Weights of a small transformer language model.
Architecture: rotary positions, no biases in attention or MLP.
Training: a variant of Muon for these matrices, 123M tokens, 7532 steps.
MLP neurons of a small language model. Each row is named by its layer, matrix (gate and up: input weights) and neuron, and shows model dimensions 32-159. Each number is 128 + 24 x the weight over its row's rms, rounded and kept within 0 to 255. A neuron's up and down rows have the sign that makes its largest values positive.
After each neuron's rows, "fires after" lists the tokens most often just before its 100 highest values on Wikipedia text that the model never trained on.

L7.gate261 [150 137 143 117 168 177  93 131 125  84 135 108 156 107 129 108 154 147 138  90 157 145 100 159 137 142 173 156 162 153 143 109 142  93 161 159 146 137 133 150  88 112 157 118 107  88 151 120 155 142 115 138 141 144 113 168 107 142 106  93 158 115 172 120 116 121 143 126 128 136 116 116  98 131 114 178 148 122 108 100 103 108 163 144 126 128 132 156 147 140 112 101 111 104 145  94 117 133 112 142 135 136 151 125 104 146 134 163 124  93 120 114 144 150 108 117 160 120 104 124 139 159 169 177  89  77 132 130]
L7.up261 [150  97 154 134 114 138  87 141 171 101 189 128 152 136 127 112 124 138  97 137  80 136 107  81 168 135 113  92 128 124 122 130 147 171 123 134 209 142  96  75 131  91 164 101 137 119 157 119 130 105 126  86 131 125 113 140 151 106 183  78 113 103 135 167 170 123 133 122 126 162 120 109 132 141 117 112 155 175 157 119 144 102 133  95 124 136 112 124 143 135  80 154 124 125 149 149 109 124 150 137 113 131 136 130 148 123 118 103 126 147 120 111 124 130 144 108 145 123 166 140 127 158 121 110 110 108 130 179]
fires after: " c", "th", " Cl", " C", "y"

L2.gate242 [114 152 178 104  89  72 159 132 109 140 159 109 140 150 141 117 103 144 120 131 137 113 101  97  98 131 153 105 134 103 136 150 130 114  82 129 143 118 136  84 133 157 167 168 126 147 136 140 127 153 136 148 127 117 130 106  92  65 110 164 116 119 145 113  93 134 138 116 162 134 139 136 107 116 119 112  75 138 128 146 134 141 109 140 118 109 126  98 111 152 144 150 123 128  87 111 143  81 101 147 141 137 126 169  93 174  96 131 134 173 105 144  95 143 115 119 114  79 116 146 122 119 126 130 129 179 159 131]
L2.up242 [129 142 173 101  99  92 156 117 151 131 170 123 119 116 115  93 131 144 103 156 155 107 136  97 150 119 135 132 153 139 102 112 130 123 144 166 156 142 134  96 150  71 116 160 115 105 157 115 153 127 132 148 123  83 106 144 129 112 120 118 156  97  78 107  83 150 129 135 132 131 115 125 102 134 132  92 125 209 122  74 164 143 124 101 103 168 137 122 158 120 179 135 101 145 100 106 112 103 150 127 163 103 137 107 115 129 131 141 136 143 137 132 133  97 156 146  90 180 121 133 131 138 129 103 126 148 120 128]
fires after: ".\n\n", " or", "r", " pl", " r", " Pl"

L2.gate276 [106 138  87  89 117 144 117 119 144 107 140 123 151  94 103 125 139 103 165 105 117 169 157 116 131 141 136 120  92 150 115 126 168 173 149 147 127 130  64 142 106 107 127 166 124  99 134 156 124 108 132 135 144 129 120 174 154 112 141 139 132 112 114  97 104 146  88 112 151  94 120 124 113  88 131 119 177 104 141 154 103  94 114 142  52 106 152 113 122 152 127 123 147 135 131 140 183 116 135 112  97 171 109 114 136 152 102 168 142  77 164 148 115  99 140 133 165 132 153 115 110 142 135 137 115 110 136 147]
L2.up276 [ 84 149 134 125 142 149 147 152 124 105  98 168 156 118 128 123 122  82  96 107  98 172 162 144 166 115 123  98 107 135 138 145 166 136 161 111 178 115 110 141 156 132  94 136  77 105 128 138 127 119 122 145 127 162  96 110 157 123 139 151  82 119 133 125 120 112 172  99 160 110 102 131 136  82 105  69 158 130 125 163 160 133 108 119 115 154 133  85 110 162 119 149 143 141 113 126 143 114 124 150 167 111 168 134 136 106 180 123 130 136 187 103 126 133 171 128 110 151 128 127 116 104 157 156 122  70 141 142]
fires after: " b", " B", " sp", " P"

L6.gate242 [149 143 115  99 156 150 142 138 153 136 101 103 132  91 153 111  95 111 124 103  87 153 131 162 143 188 124 143 130 134  95 150 168 105 156 152 141 139 135 113 103 183 132  94 107  71 130 100 123 124 131 134 124 192 136  96 101  87 117 132 156 114 112 138 135  96 126  77 124 121 207 119 126 114  81 135 134 107 105 161 103 104 114 130 118 149 131  96 111 114 163 171 124 113 146 124 146 121 126 123 145 144 111 108 136 131 112 123  97 146 124 105 135 146 115 114 123  95 157 113 115 125 150 157  88 119 137 142]
L6.up242 [148 116  79 123  89 129 142 108 117 147 115 112 122 159 149 153  93  86 127 140 125 137 116 110 118 151 138 168 156 151  96 156 144  67 162 128 184 124 162 142 113 137 120 125 135  95 135  93 154 167 112 163 153 153 106 139 102 111 135 134 111 154 143 129 149 145 105 116 126 119 119 104 116  78 124 115 143 164 119  92 124 105 150 120 141 110 156  75 103 143 142  82  96 106 116 116  95 173 119 161 143 143 110 131 136 169  69 138 100 143 129 130 146 166 140 116 118 115  97 101 128 127 114 173 157 133 151 117]
fires after: " P", " tr", " b", " bro", ".", " p"

L5.gate74 [165 158 125 120 129 103 125 147 135  84 130 143 120 128 103 128 101 145 104 139 147  93 127 168 170 136 111 138 143 148 112 108 131  64 118 132  81 138 145  98 128 162 110  74 134 103 144 173 144 142 154 159 112 119 122 110 100  92 166 135 131 142 157 101 137 131 149 144  69 156 123 142 122 150 114 112 132 141 159 102 125 134 141 164 160  89 112 110 127 168 140 141 128 155 153 138 140 151 122 105 165 112 150 155 128 116 118 105 152 106 132 153 108 117 143 135 111  84 142 136 102 185 140 132 109  97 111 121]
L5.up74 [166 144 172 160 126 114 132 139  97 164 106 153 124 144 116 107 124 148 103 144 140 117 137 146 132  96 191 153 130  83 129 116 150 149 135 123 127 169 127 156  92 153 119 107  76 103 178 181 167 115 125 148 131 140 124  83 131 135 151 111 125 132 136 103 146 129 115 103 105 171 128  94 119 149  82 168 133 114 133 155 141 139 179 135 155 126 132 156 120 114 111 147  99 152 126 119 147 112 103 156 132 127 195 106  98 119 151 128 133  95 129 127 160 125 122 125 109  96 159 121 155  95 166 128 133 116 151  91]
fires after: " m", " child", " M", " offic", " play"

L10.gate85 [131 109 130 152 125  97 133 131 151 155 147 153 162 146 172 117 139 119 128 147 112  93 101 136 147 153 151  91 146 104 134 137 148 118 134 121  95 160 163 140 160  91 108 154 130 120 111 136  96 185 134  94 128 129 109 129 139 121 110 159 160 137 128 161 157 118 143 155 167 147 123 110 104 157 140 136 144  85 138 149 130  90 105 128 109 122 146 135 140 120 144 101 133 128 156 143 101 100 148 157  89 108 117 167 150  98 142 127 111 168 100  88 112 101 141  92 108 140 133 110 121 113 103 160 123 111  94 126]
L10.up85 [132 123  74 122 145 142 108 128 111 100 161 152 108 108 131 140 128 130 133 149 144 117 111  92 120 106 150  64  69 102 111 122 133 137 109 126 125 106  94 157 173 105 111 142 130 121 126 128 130 150 112 113  90 108 153 110 138 115 131 135 104 123 143 102 149 139 126 143 131 106 116  97 106 106  83 147 134  72 113 153  78 141 145  83  99 132 170  99 124  97  89  99 144 136 180 168 151 137 139 105 131 125 133 116 139 115 132 143  83 166 173 168 116 126 153 144 144  99 128 122 130  95 111 112 159 149 102 132]
fires after: ",", ".", " where", " when", " He", "qu"

L6.gate102 [118 165 122  92 109 160 114 122 148 131 138 147 137 106 144 130 123  88 153 159 127 120 124 134 126 107 132  96 125 135 139 124 104 145 125 157 134  82 132  86 174 169 149 123 113 143 102  96 125 150 165 112 139 121 122 103 108 136  76 123 204 134 127 146 121 147 147 106 115 143 138 151 143 175  94 116 118 128 128 127 123 110  87 158 115 129 117 167  98 108 141  72  79 163 128  76 128 149 127 178 116 167 132 174 144 147 143 116  69  90 112 118 114  89 122 135 141 131 121 123 102 160 122 116 108 140 129 174]
L6.up102 [123 171  96 153 152  79 157 109 113 116  92 151 184 139  97 106 110 129 112 148 143 114 129 135 148 113 214 163 121 142 145 151 141 102 123 101  90 140 124 154 129 159 124 173 127 128 134 114 110 128 138 141 130  92 143 151 114 167  89  67 141 123 147 114 117 144 127 112 118 149 133 143 125 118 133 124 133 127 120  99 157 119 153 170 162 148  72 139 113 148 146 147 137 112  63 104  94 137 130 102 116 119 139 123 158 143 134 126 142 142 136 133 133 101 155 148 140  98 132 154 129 128 113 117 157 135 104 103]
fires after: " f", "z", " S", "s", " l"

L10.gate173 [173  97 123 109 151  88 117 118 106 128 124 119 123 140 109  99  94 164 114 109 134 151 161 144 130 135 128  63 134 148 122 116  99 139 123 171 110 128 140 147 119 132  90 110 138 111 148 141 125 172 128 175 111 137 160 120 156 132  87 139 107 106 159 133 175 117 139 116 117 106 147 147 105 143 169 148 179 160 131 107 128 120 169 123 101 159 111 144  85 119 132 125 133 120 115 117 159 140 115 124 114 153 122 116 151 160 131 134  98 132 181 121 125 135 146 117  39  75 123 111 125 151 169 140 113 125 135 176]
L10.up173 [120 130 139 140 141 108 121 148 154 127 167 135 123 167 155  69 126 119 125 108 158 179 148 156 164 106 139  81 147 114 164 148 111 161 150 134 145 157 142 175 115 138 121  86 153 121 145 177 134 115 132 163  94 133 124 161 144 145 126 129 127 160 144 112 154 109 110  93 102 153 149 126 126 135 108  95 110 125 107 140 163 103 116 120 163 125 102  93  89 134 126 115 121 120 130 120 148  95 110  97 143 128 151 131 218 144  95 121 146 118 134 114  92  87 153 124  73 124  97 138 132 138 124 155 118 122 124 118]
fires after: " m", " M", " H", " B", " b"

L2.gate42 [172 156 129 105  89 139  98 160 127 157 139 202 125 151 145 151 100 121  92 174 134 146 120 127 160 174 120 151 146  65 133  96 148 112 136  88 126 146  78 108 102  91 167 117 124 185 123 111 120 105 117 170 108 139 122 104 124 122 115  99 145 135 124 143 131 126 145 153 115  89 124 123 129 119 148 158 152 138 159 128 137 112 133 134 115 117 155  89 125 139 162 123 110 127 132 146 162 112 119 155 142 122 132 135 146 111  89 140 151 104 138 115 118 139 158 127 146 104  98 137  83 119 146 115 167  93 123 100]
L2.up42 [130 167 142 127 144 102 148 113 133 128 137 141 143 109 138 129 151 142  78 155 120 157 160 133  98 147 139  92  95 162 157  77 107 137 133 121 108 114 118  97 157 112 137 103 160 147 115 107 114 159  63  87 131 145 113 153 131 140 149 142 115 149 106 133 106 100 120 141  96 132  95 105 123 168 113  91 162 120 144 145 109 154 116 118 124 115  94 161 124 117 124 131 145 173 124 119 110 114 174 107 154 119 109 138 135  94 148 131 149 100 152 112 141 159 108 137 129 104  92 126 141 125 131 122 161  95 103 121]
fires after: " B", " O", " I", " A", " se", " Gre"

L9.gate201 [153 141 142 186 127 113 108 146 136 125 167 132  81 158 161 104 131 189 138 118 138 130 134 106  81  85 166 138 127 124 130 151 150 107 134 185 121 101 137 108  72  70 135 157 112 121  74 123  90 146 127 134 141 137 145 143 112 107 127 111 112 127 123 122 149 117 142 135 136  87  94 154 152 139 104 149 127 133 106 178 151 115 127  92 118 155 120 104 120 144 127 161 154 126 161 107 161 141 144 123 152 125 143 109 110 128 112 119 108 122 100 117 107 157 110  78 116 133 153 120 116 129 107 150 202 123 121 113]
L9.up201 [173 132 143 138  87 114 157 136 178 167 107 155 117 119 134 120 124 131 153 108 130 154 141 147 128  94 117 127  92 158 108 109 114 160 118 129 113 108 135 126  97 145 117  93 122 138 106  99  96 133 114 116 122 133 127 106 118 169 119 127 145 142 116 111 115 137  91 115  98 108 121 102 146 163 118 136  67 124 114 122 152 125 126 135 146 186 144  85 127 137 171 151 172 142 130  85 118  98 127 120 108 184 142 108 103 116 154 138 133 109 140 114 147 166 136 157  74 127 122 101 117 157 161 107 133  80 173 150]
fires after: "ail", "per", "ern", "en", " Gl", "al"

L6.gate311 [110 162 118 119 128 106 123 143 154 174 183 141 190 133 134 119 142 161 137 100 156 117 114 149 133  63 122 115 119 133 107 123 152 120 124 134 164 117  92 134  89 117 123 140 110 146 140 112 107 124 107 166 113 121 140 103  85 126 147  99 129 133 137 148  80 142 108  98 101 110 169 142 148 125 127 140 128 121 134 156 153 126 156 125 109  88 175 123 136 191 149 106 132 140 108 134 148 180 167 129 135 131 132 124 135 160 161 139 105 150 150 147 132 140 159 140 173 149 175 137 147 128 114 140 147 166 111 124]
L6.up311 [133 134 124 147 168 103 134 124 137 121 161 100 115 154 110 132 148 138 151 122 124 151 107 109 135 133 161  89 127 118 115 112 142 167 150 143  94 149 109 146 106 149 147 167  88 124 126 144 125 128 148  77 118 146 170 146 132 124 131  96 165  75 139 164 146  97 106 153 125 114 136 179 146 114 113 112  67 130 114 157 121 130 113 138 164 139 146 141 164 116 155 145 154 140 167  82 145 117 136 102 128  94 123 139 105 133 131 124 172 132  79 123 128 110 122 129 147 114 103 156 120 152 147 138 168 121 138 140]
fires after: "ail", " R", "ur", " r", " Gl", " Mar"

L5.gate236 [104 122 131 137 162 114 118 148 122 103 124 150 137 187 104 115 119 132 107 154 170 119 128 105 174 118 135  97 134 111  97 132 152 125 121  92 140  86 169 107 140 139 130 169  70 129 146 113 101 126 127 141 127 120 124 118 112 100 158 176 135 153 143 159 115  96 106 117 157 192 149 115 127 138 127 111 130 128 144 130 157 139  93 143 180 135 108 136 110 116 144 191 159  56 107 147 105  93 133 134 125 118 137 112 130 145  97 116 132 150 114 117 122 195 110 118 114 111 129  64 142 122 100 144 128 116 110  74]
L5.up236 [143 133 143 168 111 112 118 138 158 106 131 158 151 152 124 117 179 153 129 140 154 132 118 144 114 138 141 117 154 122 142 139 106 139 105  89 180 113 108 120 117 154 123 121  67 177 101 142 138 151 141 175 110 133 140 148 144 140 131 168 160 135 121 117 111 124  90 137 154 143 152 111 115 156 147  60 120 136 106 124 130 102 123 167 152 144 125 150 146 131 157 174  82 127 156  81  92  93 121  99 168 145 118  87 144 117 113 132 117 103 111 106 161 138 102 109 164 111 146 125 113 121 148 116 119 122 109  89]
fires after: " V", "em", " do", "ou", "ay", " em"

L5.gate2 [108 114 162 115 170  93 133 118 134 110 157 104 155 139 116 139 123 152 128 141 109 134 176 134 118 142 133 119 113 114 114 114 172  90 111 137 141  90 127 134 134 130 162 128 132 101 113  99 145 166 137 136 153 133 145 187 163 121 137 123 127 101 100 138 122 119 141 100 114 146  99 107 135 107  76 137 142 125 119 161 131 144 151 174  98 188 154  84 141 148 129  88  70 133 132 135 128  91 116 143 156 145 103  70  90  86 153 106 145 146 177 130 136 119  92 161 140 158 111 147 122 143 162 141 104 136 162  91]
L5.up2 [134 132 154 137 136 117  70 128 135 100 144 129 166 152  97 148  94 100 106 101 117 133 166 127 171 133  83 161 118 150 135 161 140 107 129 102 173  94  96 158 131 132 109 128 125 105 161 113 117 138 122 137 133 109 133 181 159 127 101 170 161 128  88 106 119 137 158 111  87 117 151 154 126  74 138  95 124 125 145 130 130 106 105 173 118 144 123 131 159 122 127 119  98 148 147 149  90 142 141 166 108  97 145  96 135 112 166 135 144 145 149 130 109 151 103 105 146 132 108 135  93 139 169 161 128 165 100 156]
fires after: " p", " m", " M", " P", " b", " inv"

L7.gate309 [155 157 142 133 185 156 113 117 121 132 123 161 182 122 132 105 148 119 142 112 128 137 137 122 120  75 137 111 150 120 140 105 179 138 108 122  96 141 150 138 112 146 111  84  86 130 136 141 153 102 154 109 147 127 101 156 104  94 128 125 126 105 157 172  93 101 139 120 132 149 143 128 145  99 166 132 170 159 146 100 146 164 139 179 109 124  98 121 122  95 109  76 139 141 125 142 162 105 143 162 131 132 130 165 127 130 148 189 132 109 135 101 134 126 151  96 126 147 147 110 123 123  87 151 132 109  91 145]
L7.up309 [144 131 116 111  77 115 139  98 159 141 163 159 126 140 128 162 162 119 124 122  73 127 116  96 122 114 111 132 159 130 110  89 150 110 163 147 129  89 108 123 118 138 152  49 153 159  97 130 120 139 120  67 146 147 157 116 110 128 102  88 140 138 160 119  92 128 135 159 147 151 147 154  97 142 106  79 141 114 122 116 102 103 114 123 141 144 112  95 149 177 109 130 157 107 140  96 135 121 111 174 121 139 169 122 145 144  83 130 129 106 121  88 129 146 143 122 113 133 153 153 132 143 143 169 121 127 159 126]
fires after: " C", " c", "C", "y"

L2.gate277 [ 83 147 115 108 118 107 153 164 121 165 139 156 153 124 142 122 133  77 158 142 129  93 139 137 125 142 131  98 139 120 138 113 130 172 181 123 124 120 169 138 109 162 135 147 128 138 107 128 141 119 190 139 150 131 161 115 154 153 109 136 139 116 130 102 131 179 117 127 111 156 127 170 105  83 103 143 123  71 137 139  79 119 170 145 139 112 141 120  98 148 171 101 114 111 116 179 120 137 155 103 136 156 165 106 119 139 123 134 128 156 149 107 159 109 104 120  90 121 128 139 151 146 112 153 175  82  89 142]
L2.up277 [142 142 117 146 157 102 156 112 146 131 125 102 144 137 129 190  95 149 119 171 135 105  93 163 116 132 141 130 135 164 105 111 106 136 117 148 179 105 116  97  81 136 139 122 148  87 143  87 110 122 176 117 131 144 121  93  96 122 122 137 150 101 154 137 163 139  94 161 118 132 106 102  93 124 123 120 105 163 126  81 137 105  99 159 110 115 113 112 120 153 132  98  79 132 130 162 134 124 128  91 122 167 161 110 157 139 138 109 103 156 156 169 162 121 132 133  95 133 108 129 121 114 102  78 124  95 135 155]
fires after: " j", " P", " c", " p", " V", " Z"

L2.gate72 [128 103 116 138  81 134 114 113 106 112 119 140 139 142 126 156 125 151 166 128 161 165 129 122  99 103 148  97 119 108  85 149 134  76 121  83  74 143 117 100 189 131 118 160 106 130 116 133 117 108 112 130 148 126 157 107 147 113 143 146 119 151 151 104  93 111 127 125 123 147 140  84 124 150 130 120 125 165 130 104 136 134 138 112 145 151 125 111  89 111  97 123  86 121 137  99 155  97 136 164 121 125 156  88 102 155 142 115 135 163 110 136 124 143 107 131 132  85 176 114 154 154 124 135 154 126 118 116]
L2.up72 [172 137  97 119  84 114 126 101 133  93 136  94 145 102  98 125 128 101 119 173 136 138 136 100 127 148 126 137 139 120 107  98 109 109 168 100 160 152 120 130 172 136 125 103 112 147 100 150  84 115  88  98 122 119 151 105 172 113 135 114 139 134 130 148 120  83 160 151 132 149 131 109  85 112 118 176 159 112  78 117 148 106  97 153 116 160 157 115 110 144  80 117 124 128 106 143 109 116 118 146 131  73 127 115 106 148  95 137 162 140 124 113 116 143 102 106 123 116 116 116  78 157 119 124 146 135 164 147]
fires after: " a", "en", "in", " was", " appro", " House"

L9.gate31 [136 130 109 150 202 107 160  60 186 149 161 130  98 142 119 107 119 123 121 110 124 104 129 129 161 108  73 118 100 150 125 128  89  93 106 121 129 159 126 100 109 135 159 134 118 104 169 111 129 130 131 171  93 113 148 127  89 120 132 121 126 117 131 133 131  92 125 105 152 108  92 142 166 105 139 112 177 109 123  92 134 137 147 172 153 141 143 145 146 121 107 116 144  89 137 119 166 113 128 114 150 121 172 145 125 129 131 130 106  99 159 143 123  63 103 120 133 160 106 133 123 126 146 129 101 147 137 139]
L9.up31 [112 135 148  99 135 158  87 146 129 152 158 162 142 156  81 110  82 138 115  87 135 158 124 138 118  80 140 120 146 121 113 148  98 149  91 133 111 106  96 127 107 146 115 122 117 116 151 116 153 101 140 149 131 130 104 171 138 141 134 141 151 138 145  99 146 114 111 139 146 109  93 122 131  77 122  87 117 100 117 150 144 124 132 142 123 130 100  99 112 191  91 157  89 144 102 107 116 137 135 115 125  92 145 153 135 171 109 170  68 117 101 120 101 137  88  79 156 137 143 146  85 137 160 155 119 146 145 132]
fires after: " M", "om", " b", " k", "y"

L9.gate147 [116  83 159 112 149 138 141 146 124 111 116 129 124 131 134 138 171 127 123  88 156 151 123 147  97 138 128 150 120 122 154 100 102 104 115 155 169 114  93 160 118 114 135 132 145 136 148 110 122 163 161 106 157  95 108 111 132  73 131 143 117 126  99 138 155 109 114  98 114 121 131  79 142 137 131 178 153 112 114 106 126 109 143 143 115 165 116 129 172 148 157  99 134 135 147 147 138 129 138 141 134 143 168 142 118 128 141  83 129 104 139 142 130 102 125 139 147 146 163 197 113 159  94 108 133  98  58 109]
L9.up147 [ 64 127 100 125 142 101 150  94  90 101 124 149 141 154 160 136 130  95  98 163 156 153 139 120 130 126 133 134  92 103 136 142 147 141 135 109 106 156  72 115 143 136 121 153 119 134 117  80 149 154 133 175 132 134 151 110 113 102 140 112 122 121 122 114 115 127 107  90 118 100 139 129 131 117 135 123 130 154  97 146 130 136 148 116 124 126 118  55 109 143 160 119 116 128 145 151 109 130 126 138 164 151 149 154 181 129 118 141 113 116 135 111 168 100 149 113 162 201 150 139 103 163 120 160  90 144 116  97]
fires after: " p", " T", " P", " t", "p", "T"

L2.gate195 [ 96 124 126 147 123 130 157 135  96 130 127 126 105 134 154 149 158 134 140 128 138 134  99 135 142  98  93  90 125 160 122 152 107 175 175 134 158 107 145 122 152 100 184 165 134 117 149  65 102 121 129 115  84 112 135  69 131 125 120 123 173 162 159 133 143 127 141 111 134  91 123  88 188 171 158 124 112 134 126 102 151 139  81 164 138 126  93 142 109 128 121 127 139 139 168 127 112 118 169  99 180 126 138 155 130 111 139 143 134 147 124 114  95 111 129 134 104 134 138 119 144 136 147 105 165 124 162 131]
L2.up195 [ 88 164 103  91 152 126 124 151 143 132 109 144 120 135 133 174 147 125 144 142 129  96 136 119 115 129 183  96 162 154 103 125 118 117 112 119 131 110 132 101 125 135 160 139 145 127 175 111 109 144 124 130 154 145  93 141 118 129  92 151 139 129 164 103 114 113 124 121 105 120 143 135 150 129  61  90 121  80 123 118 141 123 105 164 143 125 128 104  99  93 111 159 144 132 122 135 131 101 144 129 124 140 148 149 136 145 121 146 161  97 106 131 115 114 112 139 132 148 146 142  80 103 161  75  98 119  72 144]
fires after: " f", " F", "F", " N", " W", " l"

L2.gate129 [152 168 137 151 182 174 109 127 117 129 137 171 128 132 147 116 133 152 120 117 128 148 102 111 135 100 104 162 121 143 100 153 180 160 100  82 111 183 159 131 158 122 139 122 123 154  97 154 129 149 140 116 165 175 112 121 138 168 121 124 145 134 108 112 132 127 113 174 127 111 105 105 148 136 164 103 120 147 123  96 129 110 128 135 135 151 103  52 115 145 175 116 171 112 127 153 169  98 137 175 132  91 105 110 114 119 138 143 130 101 122 133 113 139 106 106 129 117 126 163 129 139 169 139  84 107 111 108]
L2.up129 [165  86 126 156 129 102 154 111 129  96 136 110 175 126  93 134 142 102 177  65 119 115 112 103 142  79 116 149 163 143 135 143 141 133 102 178 123 108 167  94 148 131 118 140 145 121 106 137 110 121 130 118 125 155 125 137 125 131  91 111 164 102 155 139 140 121 138 128 136 158 139 172 156 159 160 158 133 112 159 105 101  71 127 100 112 108 118 136 132 158 151 119 186 130 131 106 128 152  93 124 128 170 154 169 109 119 148 142 118 112 173 180 151 112 136 106 144 131  93 175 144 139 140  98 122 140  97 128]
fires after: "-", "ab", " F", " D", " C", " c"

L2.gate38 [148 120  73 117 102  96 135 156 117 151 138 111 100 121 100 126  86  87 106 176 138 131 132 112 138 149 153 142 161 109 119 134 143 124 118  80 173  98 181 139 163 115 107 161 141 123 143 118 134 105 146 112 115 148 113 151 116 120 152 123 154 111 121  77 115 156 114 134 126 104 148 129 106 144 146 130 120 103 135  99 135  90 142 104 160  88 132  69 152 133 151 148 134 110  99  95 134 122 155 133 129 112 116 168 126  58 113 104  98 118 107 129 112 135 144 121 110 140 107 124  96 147 170 101 148 150 110 122]
L2.up38 [135 135 151 138  97 116 150 122 141 140 128 155  83 115 150 148 130 140 150 122 112 112 131 109 163 117 121 140 153 100 113  98 116 149 142 154 167 124 181 118 156 131  98 109 141 152 111 150 108 131 111 166 108 112 136 185  78 108 109 127 150  68 101 147  94 160 138 126 118 120 110 125 154 156  98 149 108 168 132 126  91 134 122 121  95 145 127  89 176 127 107 124 113 143 147 107  65 119 155 133 107 151 130 199 132 118 121 130 117 127 160  96 104 101 136  80 119 103 133 129  80 150 103 125 155  69  90 148]
fires after: " U", " O", " I", "U", "O"

L9.gate69 [117 109 140 132 132 149 126 139 106 130 139 148 142 145 136 154 153  97 144 131 121 111  95 135 123 114 166  89 104 130 115 108 104 133 112 152 105  74 117  90 143  98 151 162 113 176 162 113 106  59 120 120 177  96 120 137 133 156 135 112 123 158  96 149 148  79 117 100 108 108 110 168 116 123 152 179 126 150 133 109 163 105 131  98 117 105 167 127 139 132  94 128 167 131 109 123  72 145  95 123 140 181 158 137  91 126 152 142 134 113 167 160 144 101 113 129 102  94 135 162 137 155 122 114  98 133 129 143]
L9.up69 [119 124 105 158 124  97 137 192  99 118  62 144 137 147  67 136 137 101 135 125  88 117 188 123 155 133 143  90 129 121 129 141 147 163 141 152 127 137 115 150 118 172 141 125 141 142 110 133 159 130 188 149 148 130 143 117 132 137 115 114 110 123 114 124 134 132 110 157 116 107 155 125 128  81 162 147 167  92 136 102 126  88 115 156  99 152 107 132 110 136 122 109 143 123 154  97 134 161 137 142 129 130 155 182 169 153 130 161 112 116 132 118 141  91 162  96 115 117 108 145 128 160 117 134 127 126 116 110]
fires after: " T", " d", " H", " D", "cc", " C"

L2.gate312 [151 112 170  93 131 148 160 125 159 106  88 131 156 179 139 106 140 109 169 152 109  79 144 106 148  98  99 101 151  96 117 143 116 108 148 116 125 107 118 125 160 127 139 146 176 135 141  98 156  88 168 156 135 106 122 157 139  92 155 142 173 132 106 132 152  98 111 109  80 139 137 146 123 153 149 158 156 121 126 130 148 125 111 134 125 114 101 144 146 176 138 104  84 155 154 138 130 115  78 102 122 154 123 125 141 134  98 118 125 131 132 151 153 133 122 159 140 127 127 140 159 111 147 132 137 116  72 118]
L2.up312 [143 128 164 110 141  79 102 172 102 104 123 159 135 168 160 121  84 115 131 122  78  88 144  92  84 119  85 140 114 121 109 105 155 137 164 136 151 148 138  75  80 130 134 113 120 148 186 139 160 132 160  97 128 124 141 129 144 175 139 135  88 140 119 104 108 122  98 163 128 162 119 133 115  76 107 131 134 126 127  97 122 113 142  85  83 115 134 126 146 118  92 122 135 143 111 166 155 162 141 145 135 136 125 136 125 132 107 126 108 155 106 190  98 158 134 161 117 122 128 161 137 131 143 115 113 113 137 116]
fires after: " D", " d", " v", " P", "d"

L2.gate188 [142 111 113 120 125 119 147 162 156 161 144 136 145 118 150 187 132 120  93 153 160 104 106  75 120 106 133 151 105 147 104 167 151  96 144 141 102 124 108 169 163 114 165 124 128 157 141 112 117 136 169 138 130 118 113 150 132 101 138 106 113  49 110 111 135 105 116 107 161 131 117 155 105 100 160 136 132 112 166 116 122 107 125 120 122 120 138 137 152 146 152 122 111 143 147 133 114 124 132 120 134 148 114 135  89 104 110  92 134 145 105 161 117 106 143 166 105 128  98 119 108 138 139  68  98 159  46 173]
L2.up188 [ 74 117 125 106 121 131 104 170 151  87  99 184 124 120 180 182 149 120 135 157 156 117 132 154 125 109 111 131 122 162 135 118 109 116 178 166 126 143 121 147 140 133 170 133 123  75 115 145  78 115 145 160 140 150 149 118 147 135 177 142 154 152 111 109 152 118 106 138 139 126 103 117 135 110 124 139 166  83 132 169 149 110  90 111 120 157  81 105 117  92 124  87 127 101 165 163 121 127 105 115 150 158 130 117 147 145 103 135 111 139 118 130 149 158 107 120 132 104 126 123 162 174 126 125 111 119  90 160]
fires after: " t", " T", " D", " P", " N", "T"

L2.gate180 [175 147 124 130 149 124 146 142 100 149 103 114 118 112 132 161  98 134 174 108 109  96 129 107  82 161 152 119 156 150 161 142 126 134 124 171 113  51  72  92 105 157 141 119 132  85 141 107 143 122  95 174 123 143  99 128 142 155 110 144 128 142 146 111 110 160 117 100 143 136  98 107 130 118 103 131 136 137 129  97 122 157  93 126 142 180 106  99 117 131 111 121 119 156 107 119 112 103 121 148 130 163 153 114 125 101 135 116  98 126 146 127 118 125 128 113 132 156 100 121 174 138  81 157 106 140 135 151]
L2.up180 [156 146 138  91 146  98 146  91 112 145 117 118 121 120 120  98 118 119 101 124 147 134 128 153  99 126 129 148 125 118 111 120  97 101 145 141 157 128 178 195  96  98  95 134 164 112 126 163 121 158 176 155  90 112 129  98 157 147 130  93 160 168 118 101  86  93 111 130 109 112 139 117 121 139 102 100 136 137 116 109 142 122 120 123 100 113 109 146 111 127  88 154 160 142 110 169 180  76 148 132 138 141 109 153 133 123 156 113 164 103 102 136 109 126 148  88 133 141 106 156 129 145 157 136 139 112 178 109]
fires after: " f", " B", " b", "b", " pl", " F"